{
  "num_hidden_layers": 16,
  "hidden_size": 256,
  "num_attention_heads": 4,
  "num_key_value_heads": 4,
  "head_dim": 64,
  "intermediate_size": 768,
  "vocab_size": 16384,
  "hidden_act": "swiglu",
  "norm": "rmsnorm",
  "norm_place": "pre",
  "norm_eps": 1e-06,
  "positions": "rope",
  "rope_theta": 100000.0,
  "rope_fraction": 0.25,
  "qk_norm": false,
  "attn_scale": 0.125,
  "bias": "none",
  "tie_word_embeddings": false,
  "parallel_block": true,
  "init": "normal",
  "init_std_qkv": 0.0544,
  "init_std_o": 0.0,
  "init_std_up": 0.0544,
  "init_std_down": 0.0,
  "optimizer": "adamw",
  "learning_rate": 0.00147,
  "lr_mult_up": 0.822,
  "beta1": 0.95,
  "beta2": 0.95,
  "lr_head": 0.00621,
  "max_grad_norm": 0.5,
  "warmup_steps": 336,
  "schedule": "wsd",
  "decay_fraction": 0.909,
  "decay_shape": "linear",
  "final_lr_fraction": 0.0,
  "batch_tokens": 32768,
  "max_seq_len": 512,
  "doc_mask": true,
  "train_tokens": 311500000,
  "max_steps": 9507,
  "dataset": "wikipedia_en"
}
MLP neurons of a small language model. Each row is named by its layer, matrix (down: output weights) and neuron, and shows model dimensions 32-223. Each number is 500 + 50 x the weight over its row's rms, rounded and kept within 0 to 999. Numbers have three digits each. A neuron's up and down rows have the sign that makes its largest values positive.
Before each neuron's rows, "raises" lists the tokens whose logits its output raises most directly, leaving later layers aside.

raises: " the", " its", " his", " a", " their"
L10.down388:575434530506500559473541516501493517483495510487451394498416544508500520508415449441513452503458607504514498491580459503463502490491490459539604549495427447546488524766520472414496529539508524502469367522590521468540541420486552506430523466515494457568505525480463522410471487552401491549538437436443509596459434468431492503436508556521489459501575404449473507494479505597471480467513473467502492486497477459487527520576454519469465444490433412475458536632556548488508471570487447501467473506521496523329433442526429555379515465530517505494455568474584512541472463556469480526

raises: "-", "\n", "1", " (", "("
L10.down230:493535570552537583506438428466447549483509499487503533393582522555431456494567446470458348458508572435496573541392490476507395474571552481456541574486546571453548557415443467407469521481539551527437463473482562481453512558497438523482499570514381485537531577440511467596527504445448532499474486436627628505480533479486509492511549498555527544545438531399570499487486497302467434553535566488498507478561529457499591493526475461543574418446434542460464562511494467541434519522535413535447500449532464542611489546483359534556608512488590534474462575509475477438541445483490423523

raises: "\n", " (", ".", "er", "ains"
L11.down601:523464524445538445612488493544501426433517485477486464518486478530484510595480487477525592491570467510550498446383524459538580497478449559488480545523500501428468472434545461437455460502463561513465458402485478452521480572587450449461478552517484403451518511464576497537493471577500528495491485536492659472467498545537526529589521479492516496524475413448519454525489523427542510437474464544439483430428536510519546514553433505460422550558559437486502584484447464492503466436536500458546488491506534519416542567543624485375411465516515450438548433473503458469503452597583499494

raises: "8", "9", "7", "3", "5"
L13.down43:463563535563520453517494480491580541501457447498574445445505507497485473492516479539515526553499569530499480505635533539564464528531501512534500495514509426552517507357445470475515522477495495519505520502546636541541511489486544460476508489466446571544559495494458498501536538457500486455447488540505534420514348471523449470518468485672420452468507501468572480500519616349524466431500438500469498524469510507507465437514518497475442404496515471467602498633532492454504529519455494544489485492503570480567483527498522574580472451445518507504493482481462558565461549515400489569

raises: "-", "–", " |", "s", "|"
L13.down721:558492477532462436552445477582449500544564475448504582496515549478448536422571500513534501485510508442540523496473474500500459461516470527538421538490533524475481532324455517546502531435534597417523535503448410495532460484535500535415459576568410429516534479479525516536415426468540489480468434523441593467476257481479481570540498483456477496520466470477489517517485523488471515537465500468510491498604533454551575553424470520467492491459459520510590542521458468486520499528550418493560419497594455563471457567435338527387515508481520534484500526475464432381520489475526488533

raises: "1", "3", "2", "4", "8"
L10.down153:473464555519393496588532488424465545552447480429495518522512497453490513499520440475582519541505572488482421466547525428476439520507516445454503481534479434516547530451489519534512517489556504486425503573434456440484601531476520498503486452424595508581512402491511380497485473567553493473423551516538510515540451496461537497434421552539497575482430536465450589499473542524539511431484471463506452497481528472506492438522464517551578501539484522588537540539478552481404587481524570417521460471455583539539515518417565417698500451488519464441496605403516531538459500545504502609

raises: ",", " |", ".", "-", " and"
L3.down654:516607528525462547453511432590465467422624450399541450481587488618433490495445457470508444478457459463559483495562452468516490549429461529494573512441514483506430506392632507375481504468564559467459570481539438473480473508428431495485474490416451466518586539495525487581491429515567503452537410439545522544541439445447494627527466515531505468477509317475495424487565522447495579411503533521433462449519489514581584473477477533496416524434551501477553488538461434500520529484474473511475476506485456510500511420485471583264512554515529467458508522571475514559505483586509411450

raises: "1", "0", "2", "5", "3"
L10.down224:530473482456479504499480509477554456549468372503445517531468528427498460447490391576515497441470570455495495560563569485479448580486486497487551497444560513591434552422488445527468587438510455544472446455606450401515489500554453376487514413479507472562473603520448453489489591508418426508474518392489515568504477428498413463489512446558552546585506470445529450472443555527511463460421575479467493518494525517493609540562432492412501393456483491410577526469526588426456554424520492512488465440506590506468476512509461603439495494535576541548517494445576613466454462524448520560

raises: ".", ".\"", " than", ".)", ".;"
L13.down131:529550554460450487469570512487496486522535417443470596425442515528561498533467545580480630506533426471492581428508485396556495485588452444509448516539472549474466544477558551548507488553578431503460493498504439509479446556450440476585563534543478519445495461460520638386540484532561526478516446516573483537471407394435461504502523443468536508532474480543447437502480458480556504505464480505471446510514582517394468466462513502518499472553513574481538427489559530479435539590568561589545496587506574568410500438536492575492571551558489457467469498474453477543467586560489537580

raises: " of", " and", ".", ",", "'"
L11.down286:526616465512492466539620401499491527512541494407502559511419590515486443540471521537491453505387494455508521547529533512590556478478463503471439556541462505504455503532550568442470550473520501465508519461445452480476488480524442459497434491369548437499456624501477570528466437468521572531518512484516572536539516553518483489478519449369442503480431313522477478431479512476473499455518499463495500421538402461376539521500541537580542548496486578496583478501455512449504445533573471461515399493506512473427466454437547578320547452538596490476500393489490472466528489503533528527

raises: " to", " of", " from", " in", ","
L11.down361:490621471566448519518587540537557519500546560446538539473427388515523524515397541513545420488457429508466472540473506520524439452445503555452412605491430486467546520537540427525510476530551538473577526471508557483438439505456493503559494534461480487554553450564554556511463386424441436495559439500404518533536376539520560516529536458463523485453461339466576498415506490478493445507559512419543408483510486472455370461483397532517499541499469434519525446456497553498381545509551577492555456540511510553456480392600485607473522501482513549435521565558541506454569427458546568494

raises: " the", " its", " his", " her", " their"
L13.down547:473488495589538478474526534526539509571516478563440405548497487469482503590515459488472528458552460462524551512515467486540471456484508550425619557495502488509460561682529483465498491509475518521430509510507423443541515486588504476537531439445477425558485526592425516527490449516503476471510484436495674512462486412517465450586520560519488496526525442452574486476577458514522528492578461546539533553413489483564595527522493553616535445524502455504461511469538531533499558504558460513500499457498498558412479449561410460331547545484554531522472487480520421470458490530550571477

raises: "den", "ually", "fic", "itive", "ily"
L6.down139:517404596534489574502472479496396500474485508547494559552488476462531625472456488454521459519540537476467615557522565486556494520488509486417488420565511537494540515540512489424519607491526406512569475599507436477557530503520562546455417425418450491498527554543457492553531555545508510489448574455444477540492505517464439613412615453447421543478427546465450493512596565521524502584499409554429497578464493498504540553524421383434512588496521470529461505481591530581516474515582473523520467429442551528560527447534489480490507499478514597531531453507522509430482396577406521475

raises: "3", "5", "9", "2", "4"
L8.down543:400568559490429521502501452496486539507507575431513489506542548468460533442541494473578478518432491435492563538536456448512409561427487475501461529526584555479472473467463473448448540501562515479499532560520390555498447553434459430477512495433517510496574573479482555552542459497560497494511562594500431542515419506427430560556467460574549557503433473514458413479438471571587472482516503569518539457600517419584524424633566530615511541533558537430565572469436565475529544457545441397489503539455505437404522541486394570459577503509407468405447513558505511497448504522450431548

raises: "\"", "\".", "str", "\n", "."
L10.down454:475473507456503524581511479525447496534517629445490476511500526455451464455571559595469384520511438529542505567507459477606506535437553508439523592509519476449478479376460480548500486480430472458541436496513389464541578536398530439513441447516576485563529524539534474515572493510488568498505456526598487568493385552456448617465436507455499398528503294428589498439449490479552531528469525427495502489510550462469555384469523528620476452444533513450521558547521517511490489505473442487566436570451472473505514440502502528397583512525524414465442537462504462515572525499475539456

raises: ".;", "\".", "'.", ".\"", "$"
L12.down123:538558529480446505508497594577544487462567501509467525467483682501482460512486541488560508503460591502503470442416486478487472511502499581484561547553540513542484425563491475511485390391454524451557479516544620548544460481479452472537510576566492432511511583495498576514536501471514497560532448515552535384505588492553533485539541422440493435496510551429565464445542463540444485431486536501410497574591545496580475479486547555542533418452459473447477530441474589519455480517461472418554524482461513529540584545537446484667473521434556451476498373435407441469505549520458429465

raises: " than", "–", "ons", " |", " way"
L13.down552:546509487494500494526531541591384513353573533415497566489458604413520473489446497486471529579512469363455489514481473464458480468531474494478519555516412546510469470442479534499471510515525529502488527445472327553575485479470478448513444462396454551496481440539425539561483477400546488584559473515489457553596275491543453526537378468476498575506443395530467450457526521519476489533577546518541545513583489456462542425498470549537604561596495483528562482546584582558511527458568501491397424561543505544446475477411495532437506573541415459543452485471538434532495564552488539540

raises: ")\"", "\")", ");", "))", "]"
L12.down247:434442475513510477515549480465553485452400445603554540586492504494523495451536561492522520532556583523508436593576468542463420524522560478485496474433469537466523555428546464460501514450530532500532564536530403529482574420514561576526501469343565617499500464530494522481527597491592440552482477460492437495483340532458463509468491447565504455519556434530400536473550522579460488444545472488491487536519555530502391504505520494532516468429471488549584485579625505489512534584511477540528463422523454522439438505416573462345524486565473564613486623465493415510541413455535538513

raises: "\")", "\"", "\".", "\",", ".\""
L8.down604:524419482404504519521547474560470540447504498528504527523546505526467542507557511450584433501602535440507459513562509490545512448469552437439544453507509498537551467541519464584522560398460489504411586524536597460575473550527439389514470578463512532658442458511590568426442504550577483488477449559588510414424614535578434539501592472563458453533485436426518486443469418530532423467400539436537454527505568431492417515525465484467510398471555501566485521544571450478452482479463453494472477456513496540379541476457555494467508488503558526516438581530489468446495551538556489469

raises: ")===", "\")", ")\"", " ===", " flew"
L9.down690:559531430518452511569580476455406492500480507497571410470447482559520566591403592540524434634535450448461498465522504515459498460553561527382498499540447534486523517365482574482478454507447594567559451510523439581486512463495503480550523554409567528548434478530544543508492543556493580449464537506536547420447414479535464463461473472526485485527465358546451500465551483546482503515572463472543517520509548464527520472527479482472562501433433455420461478410524504477446491471457525524539470549467445518441442486452573541311509488481481458493526515532463495507551543559489496517

raises: ",", ";", ":", " (", "-"
L13.down639:492468479536489501565551463512518487441534525500499521481474489530479574510517514454499556442529540504431523532482523503471582465521465526544484497502535465527480491448545528497493587519557579534479486541492189489522456532489505540531453486520497518495499464473531488547389456506504490438549497434495541556519376570532483579529557545529500487463452498438441416485462579503466521439561545579544567454471454542457471491515476515571528515497505589472489463521507480578455464517494424530439492540497539580413498483497646472328453522517521477424531500454561492481445413544537433445

raises: ".", ".;", " (", "'.", " relegation"
L10.down292:550511470468525494523492533515449464405603478440458529496481441440510441555463528464496482539472472455446621460424609468478494536558460519493488489562414513428408503486471446558427579539470526529512438555478366529565488564536489491512433510621480471524465535508466514457446357361404513481525522530522437456520361419568429472493466513459522491539482479511528532439464540532488560563588512551581467541488454537510484513561418520481509451553494509498459467425548554466504442558515491460524468554399550605431453525605599531479505541598609481455493458619540454460575478601443428567

raises: ".”", "”.", "\n\n", "]", ".\""
L9.down203:568493511490496517471563542506527530414544510554466392589468652484545610569468492430461505487432511542520484538498518558458472497432612494494514547575541478581526480523513442454444515447566464432447459405583445439550462491507474464512507534452458525453437542488467529620542462510484481482549527577621566569404449631521479528477582441571486465524458394531531497463450363501544503487435494497483430499511540442524470494453466481517513503476577503516510461503471499492526435418448460426564525506512520546349445471397510552388536526450538512487516564517463547446541506523461435588

raises: ",", ";", " (", ".", "—"
L12.down146:604575461521489533480484484522440497377654451485514476579504492494577478510496523468468436484454488498477529429472533513531525391453485630518497560474496466498448579499491533489562521537489577600537507480474370465461507572468440443572486493559442492515513485518462515583478471541457511467560494562488548507564293405549469602509572487504470531509392540487537512452521458528483514495546569493514490466443470490574520587529474491488470531538503521415536486468572503460501411489486511602462512490527509545531474533502508557609493547448532512445532471394528431535479411548555473422

raises: " of", " for", " —", " –", ","
L11.down270:581557443535520499451568463464517463498347599459526482523495473503508504528510490485491473466474468494503514549452422475583564396506403642494503511444422511542507527614593529555433534511546536500413567485488395520482536538453420456529494441523567512499478462528492537475438452403440541466485468512536491582468361538487521535466511471474529405455451500548407496487517491391544560440506477554501506430527517508471429470494435499524563522489527488534516499510440494547465514573505434611488462508489504535555421447515620489513503607537596474555502458546459494461533509368574509485

raises: " its", " him", " his", " whether", " their"
L6.down151:501502492535507460516560475600580497565458563522470517563450508439526535449442441478423536511476517421438519476490512496457501524556483422476605589532397484549542538588524526460418568474531482403506512543535592514553512405477436519444482544450503465588457484514393524509425419531451503454484602458440545548370585473437550467456521530558471508556560400474439482558476533504562464436451499438539564478510502446485576474496513536644500531500458469507435544508542521474479522545502456454507400366411497529430554495597536505444572455486477471474553468468483405437469508454462602440

raises: "==", " ==", "\n", "\n\n", " ("
L9.down191:439462543499517447474498496563503456499447530505488616448528512467567578489465370462491491475538385569539562433428514416562589465562446458536583499496584490489467449507358513484506534633513469490500509431452457499510398568473497428427500526515507397488514567499421506583420441542416549478485502558491577396409515519567485483488478523513501534498518453488567470494433541412511512589387477546546567445425411531505550470497568458423482504538535502485502535508438533501524537517579567586487527516554533532464555486528434523395522505507515367534562477560447516467541467474500449540

raises: ",", "1", "2", "4", "3"
L13.down112:527488567600451492533521424499447546482570489505536518444463561541548504517499457520455489506534563568578515521483512510500415420460480483558505521477513468600496594388547506560551543454507473575450454546534372461457437516501546471479555425406526509533567444453555520512536502495519533398487505499454535494536322496448379569545529505541502585465373509441516488578444543395554493476533532509533528408472495490512543464502495495504549484496540482529576474609411537436494482471536499571421474494535568509380511461534546461398521473488496469426492548473511523561440473505414491514